MLP neurons of a small language model. Each row is named by its layer, matrix (gate and up: input weights; down: output weights) and neuron, and shows model dimensions 96-223. Each number is 128 + 32 x the weight over its row's rms, rounded and kept within 0 to 255. Numbers have three digits each. A neuron's up and down rows have the sign that makes its largest values positive.
After each neuron's rows, "fires on" lists the tokens most often at its 100 highest values on Wikipedia text that the model never trained on.

L4.gate267:121121082049109118108151173125141131125160098135090091123143144156070087134140124075113114136110092081090093108077130192150140147141126148109061068142102071059151144177127096075166099082125104160115081123116099207120109169060094101169145104109119128116134084159183167096052156138198115120150091118092146161125107160190103110136096153078078119124132121145109158119136158137194099178120
L4.up267:109152089093100166149049124111077148127118163143139114183140108122075138062106128153166158181098099127103076103134081155165175147132127179155166083116137138130170095161150137153119138085082144121158144156144142181155150141196190141101105113165179107081149169090168104103124153165105085078085092103110124123108081115113131146157151137131109090123111154123139129150135154135045054091168
L4.down267:127112080134069162096152076086105144112110181151150102161111143156095136117153144146072125093086183092123096075079110128145135096196066147145108141122077185149145124050147150126126162156113094131138162090132058153174121178131100145154137108212123140147120093176178124106156206052147123141172110124106119115141142104092127124136092147143128115148144171126144074107110118188097160134190
fires on: " over", " in", " to", " for", "ing", " of"

L5.gate289:154105112153147170150145131149136129138149176207120118163177173091111120141162141098166178110117113125158132158124165142139092097125148110093137108128149153072157168162104148133130143152128122178109156114076168120140081109099104090151067157099157135144114160126129136114101118113133074094120095109070152129128097134140105145083113093101088193187182127176144147153103152096096138127131
L5.up289:123164147131135181102152139120187160121119156153152065204128119184180169088122109083129137150178128191139064140068122073140078149126120110104122172139130139137103102111099118160188061116102156111152093103135195097103153107085173110143128188123186121067129129110091110130102066137205158092109123117102085123129138141095107117134127094069097072135157133175124122124086138094053122132073
L5.down289:033146046101128108150057112105182150136066135142136114073162161145115130156174098146152113176097184123109096143085105093105121128157132122156219115183148128166095130140143099151101177136165126181166105147087141109130139162158096118117131162114124152228137132149122166098105153051067122127095141144104157167089163127105162138139123165122112100118123131145144105114093086104147146131151
fires on: " not", "ly", " originally", " still", " such", " also"

L5.gate52:189148143122061132103109080184171120126119115190159070151116117113083147109129194174135136128153136068152178098135120173137173165136162099183145133171090134087108120161166131174135118177074168124123112111086101161170136071130168131124064145122151165166116116121059112114084103099183065102143142108037151152135144159147162151131076147094120120143125162118124119118145142181077127123106
L5.up52:114111119129086177108128164107147055139124071128144116091116080128134070130112148132158095115145137144145125134131166104141108144153115090155064125167133091116152137088212143127078101116129097045065086085096144128168107139135213151136097149132107149129070139145125099150080150105119106134112152165076125173172040150140163090041128147062152138076086173167182121144173119166108087128151
L5.down52:166151179124172107056145119151088144140110113118128130143198144098140187135170111107174150153065061134116074198107088142110096150133083125103125133056160098035121140190074146108143100151152090131169153088236125068144157164056106080113132170107128074081162132155053085104123076163134169152153165116191130141139164182145144127087148136167087086133144111120097159175151105130158135126121
fires on: "0", "'", " ", "1", "R"

L5.gate315:142081071090143150098169154127086106114147146089151119186145110117111096141137102110106137106109076118130094116084128081121162143154141119038068079141161150096164127192130118098156185157089127118162105123142109157092074115118131150169115204132127142082099123166059136128103145138147052099069123134102130101110116088163181105111123110109160098178145150166148109167109127151095108176173
L5.up315:106131109143121121139129116078057147123126195135113103161090112127174108088123075156092167117142108099062071118107126115139181103141177146095152182119086091157193087094123147140129123087103161101127112150179130118154106131111136125131053130158131111172167134101128137121152057086169109158095133187113158154093161109104173128135137175127175081107082113102119134087120121134122131164143
L5.down315:164087201080135114081105137172127157136192149138134166085178085144093113158102095120077142125086064111110144127115130110137146105138101088082118062145111153128127144062119148129090157082152162195047070151152142142159143115150066184154145149086150090105126188150138126133075142122141154086180138149129142147170106139146182140178147122102160070095122106110113071174113117129065124103127
fires on: " the", " from", " in", " of", " and", " on"

L4.gate51:160082115149137111141126189136147115139181125158100084106081139074111133181070129138068100125088147102099142148125120124112137066150128097080148092112140133118171123193100180093080075155100111141106115091145153100148087138108138137169165128157148093094138138094103166193185178083083115110109174142144101150159130177161122106097158126130101095133125148111111126148092139106103060080106
L4.up51:121125094078104070091143172161089094128144105151096119071115150159101188111148139172181150104161122193125190178130123174217132128119086136127096146147127169194071144074134121106168058087135115096118140108072169153100151093106101141190114073192136119110116067153160133100132150179091150104095144174120120089104155094141091123135135121134136139132150148131152156078162090129114180098153
L4.down51:078086118180147160087154126083156087126074131167184124103150109113129110167111145102081055174139119118117150133157129149132126070117144119153137114098104117141124107104161164107103105146117111127087129113161168150153049117132136117192117128128178124160196170154097191083165154123112130128198136164130063167146102140155141155098097162145118196093127155113118173120136150056133149138113
fires on: " is", " was", " a", " an"

L4.gate39:100174077071083114135114131074093110161139129128120166120162136109128107129158089093125127096105104117153201110131134190094115143133115122136132158138130108081159149086047152124151144160124150165116115096083156156112154083132163084106093137116111216108127134152129108111177204097094107186228088122150152093115167129145215074129151143109085182154117184076151149144175145152105183113101
L4.up39:094083043101169119115094196119130182144116130086143138142156154095158099136163129141108076127123100121087151045114111088126086117155205075080123084171119138158141080151182179119175097072088104128126154136130132108175087109152118121153125155150118100136105148177160120150090148128084128099116113075176101154142147163141125111164089177132133158098153168125164060097152134133131103090157
L4.down39:121199169121104143141099107174160113130086098092150143097137165153089112148084113091153192084118164090136119164186114095132131134138067159101118123098142102147164154078113077094127115124198106144150034125160112079134103137118159174147099120118126121136166094118151182174135121192102139074081114169096083100105163182080154133163171083106104165177092125138058152157110113148148148147211
fires on: "e", "t", "a", "u", "h", "ch"

L6.gate257:088142147145115107116132084152168168122084111046173151179108079106134138109214139168091092133130139145143050137119119124086120122145101132099149137153155184100200145118162158098170091123078128164114106155090151139069130162114126184127169133103140157052106140115077129079140125091168180086100101159077137156143089154121179158143111158125145154127182170181154152103143098099093151156067
L6.up257:119153118119134127118143095204099138082124085141075103111192126093111145135155166072080146141146115164083141095100172120152104127142136085080187146147172075073139150135153098154194103197193153125187098132169149129112153120138151138082058207170112140156146170079144106181119128145128189097129135160130137123175149141117132147060071196114096108136179144104141188146103158111067145191095
L6.down257:097092118148121136112147077144226137149076108046174154124167127223126161168214091126110148144132152136125095147150178103133073110125154105104167129105145125122148152141198065148120159132109156138128148191095101130139116096120102148173147136095065148172097089092103102157101141094159134085121161137153198158072099125117107176135095124132163145146140148147126102144111111068188139101127
fires on: "ly", "t", " not", " never", " of", "u"

L5.gate126:137154135152159153128128158118146175162120105121107157098096139172127120109126104153208114071109096110169120167134167127145151202097135145123083067099090171063170172147096113149188090138103059138135128077082141165123088106147100154112108177097156141106134090134154120153147084158098112178114095164101130122157158141095133148144086179141119132104128099097173074152102125140127118179191
L5.up126:172096069101126112085101121103098149112088140191137146198084182122104165097085108161114125084099121173154099110108163156113187153124124104204160125155056142112097177112171188164110139128081083160196146119136150140173162157141114135141095137166118159043121101096162108134123078168126126163153136081129138105080096153171108141150089184123122117113165165132131145122121158111080152144101
L5.down126:120128153123151103102141101160172121193171100147121157141097164146157153044148086119095120072159201119111128158086193123152119097187076128119147103075119104131107142096124143142122051110157135088129181126125077188177112156126119092108090134136138135216093127141103130121142129183077121129103144125090097135141125129111144136123165153122189150099145103102073129118129061134150128083095
fires on: " a", " an", "-", " part"

L6.gate76:094092097087114094141137153145125125146068136103112133134160111135136164141115112118165142139107116151159079112143188163084139138080162129090100104140084060125156150180179101096150090151158139068111154130099077192112183144111082165149107153190166140066189074157187125134239129121162219111142105154114113112138089119102127093154095109121115146135140142123153088139199138158122144147116
L6.up76:204128113117136165146134091118162104087121154076114097122102134131164111118139183129140156125134173051115089112157165172108139184158130125099111159163105063167128147209130122040166092151169151170127131125168122085123145161068053072141163123081115166124095101099209090163144150134092156149126113100127147111164076144111164139115130151137144132181098164174100042098124158191100090106174
L6.down76:130142159093129160113105137088118113147065114145075129168146120150123157176130129120096071131121124102174096075141169166138113114126164170068084133118134078104131173092155065143132174137125105189171144176116086154114151115156104100158196128146165064164112134076144139134141134088060135086139143178095125138097154155071170144132145117087154132119089130117112098118184124132193165115114
fires on: ".", " games", " a", "s", " "

L6.gate27:118120215164154096105155115130127150132095105124090143121144126067061084069123188124172088138174125088139086156140120184143155158126093113110084125109160117114103114123149134133136109117148110150159093110088125185144149030148146123132133152123125151219082084140122144128104203148119124171114077130138124119121163152069121130127116242164151148100125116116151082081124124088088137164129
L6.up27:139120044082159114105141103073172118076134107151146069122157120131179114118088083139189079123151132115048096176088126140182139178125055124112169073125089103149125095087134165108118131119127054176189121054095097172120151148146090165081133127101091111172136128119167138125055145173120111142136143096132122167190113128114106166044110127077176075173080140127133109162116120147116114163171
L6.down27:149112144200115110142148125133151117136105138150089216136179177074120148130094091080173132187148095088138174130178107115100121070103118096123097130122145128124152125096127119122097146123096145117140139122177163157126123129097134111111090164152097157255061131151165122105158167123164152101109095092096164127200090162098097084140116136161119156148151097139129130145167108123114121109175
fires on: "0", "'", "‘", "$", " $", " ("

L6.gate179:146072126117108111091136134115131179180166113156134054087177103130104075121110128123105187158109130106138158173143157162096106174126132113072090083070142136133111150183114143218151114141094113109126136126079128156090152102112097127132078119093119089104191165157091143105156136132151097108126142159109137105122136126145127123174125104139135119094142113114146120183078102095100192125096
L6.up179:161073167156128107109142108140109130096184107105174115135108118163135161064094098157127117109116072097189085143114096176163107102124107151120126136124122143082179082125132092171123105145133103119135153111143078131064120143114142110154131169067089084127089140128174157130156079111150136101095146058177140137073188118107080144150142175135129200183164127114100170114173128116155143118138
L6.down179:182154108157055132121145112116109145170108128075094131146141163145186167139145118110110161176118165125067190142128111086165154114184081153097155136128176171118091178114122124136121187091149142139161174130149141098160108127156119129132161065160134148142112114186113095191091135126174072150117096136092097106198118123113096110148122164148117116136150119138157183105113126177103151140121
fires on: " is", " be", " with", " are", " |"

L6.gate73:209153047136165133133140105112138203122134115148109155115101150110165101154187164162088058123103112146135103147100103160073127142066126128207127145129102131121146191130089124181171079178138120109123112136142138168082146133168120155088130109109147145102150125085088099124154135170128095111129125133092082057162129138131147160134083109180161116098110148120159115157102063123136105133158
L6.up73:134086121165134156114144161105138181122095154113124118129102119095117143121150152108153119161168113133138109165108156180146075132099145153163169134153069161125140104165116157170168162105119125101113135092117105165056164138157095152107170125128131155138165084119115094105154175144131109140132128142121195140127100129158155150138145110171155144043185182107234129121184105070152128134209
L6.down73:171188131171114158102104114099097157087127146083111112190116169101160107137143128119176140126080087093206096116118135072171091135048163127124135137135148093115197139126105132174144126116139160094170136182154138197164126134092214099126113131099162095094135165092116124091113123127164153129127126081168123104118084128101071178163194126111137167150049096111117110090101122158112083128156
fires on: " an", " ", " a", " with", " studied", "ing"

L5.gate68:046177062105185102178139135098111134158136085132140114162119102147187082110111120156128101159113086115142129155116110144149109156089182103152100138112111150138150124101144099066135129115145124119117085130092109208177107149124150114169183111083159141091135041170100148157171090106052074105133143095155149108072123117094145048132172125169164168154143048084120111116139144139178110089164
L5.up68:167154123160099150108111170092112144127116090138129119153125135111122139148054156166196154129125161094125159120146160160167120086146114111096118148134124190127127134079198110129176145091119141156152136173160167129183124115141148122146147070111138138150159155152149163151096145099160136097106085120110131116138145115130175116139108136145098175121123105158145082064160126153208154060121
L5.down68:097138180072095092105130146122162131144132096117113087120134188112112130126129095087110116094129157116064116140186089133124091188096170167099091172104169141213150147141085137178087156147115144137093146145205138128107104050127187122094089131158167158078088141108174166197154138144109180145094107103136140151167094089145127146104126145103166097115096145146135142138117109135100142151193
fires on: "e", "it", "et", "t", "y", "i"

L4.gate118:114087118143160101167170148151122134071112113119136202130153122131171066112107131108137145088109170124081154077129095165144057109069114127092123125160106141174125179130087045116111112172155149131057139080103131137115160117109078145111114146110157147120117081067139147103139171121103081080097143140101145147131099131120164141083110149103138108164102171154109117139160128077127115109151
L4.up118:130105123095165124167120149148152099072137103124136080126156117139171075172089134144150143106131161095112144077167126216134135133122130132063146100190130103152147182155128130125129097134129115117078128123104116139139160106156130149152108121133176149075127033133144137159150152138091094100127164160100221101138108135124132154128101106113147118146076197103122134158121115119136158165115
L4.down118:117158089192084110072122114108135105195108108120148121118150198100090119120132115078140124084146116147125194052185144087160105109179119103101133075110165103174176114113206091112117128114088109128151085139130153140089114135172117092102175167157120068087156136169128149099135135117114153175102089131132191112141113188094151174119185134123138147110087161115135114123154134088076140133096
fires on: "\n", ".", ","

L6.gate228:118090108151159104139120130122105100148126160096134086163111161124104105078168165122113111135090142156158151115077122139133095109187082184141148086165134096141170140150147114185079109143125095173161093038121134159113128189116226107097143111136116152067140132084110092120115111142117151106117143130065150132175145167226111138060191107155097093105116144147134164150140134131116132114118
L6.up228:198097138159130118135161164153169147094123096134139120178103053129112137161070095173120088122105160157091135140160106134165090138148124070166143121111102118191095128067142102201080185070130135092090130118104131169145086160091062145134167131119129080149124132137121125116069093186100123113182163106148140142159123090144093077111174132131157158076134095185107124156108111115111135088081
L6.down228:116108112148135136118168131089113109095113102156136080144132131118167089133092112123124124121099087146128152176134118132150130164091099085099100123155146178143122108022133181096105133133044100195100105143052125135167122094147098128115159121142176060097156121193102106106101172118122129153138076114200085135136161131138053103115116119099150148141105122139102137102120097107128139074107
fires on: " a", "f", " is", "st", "ish"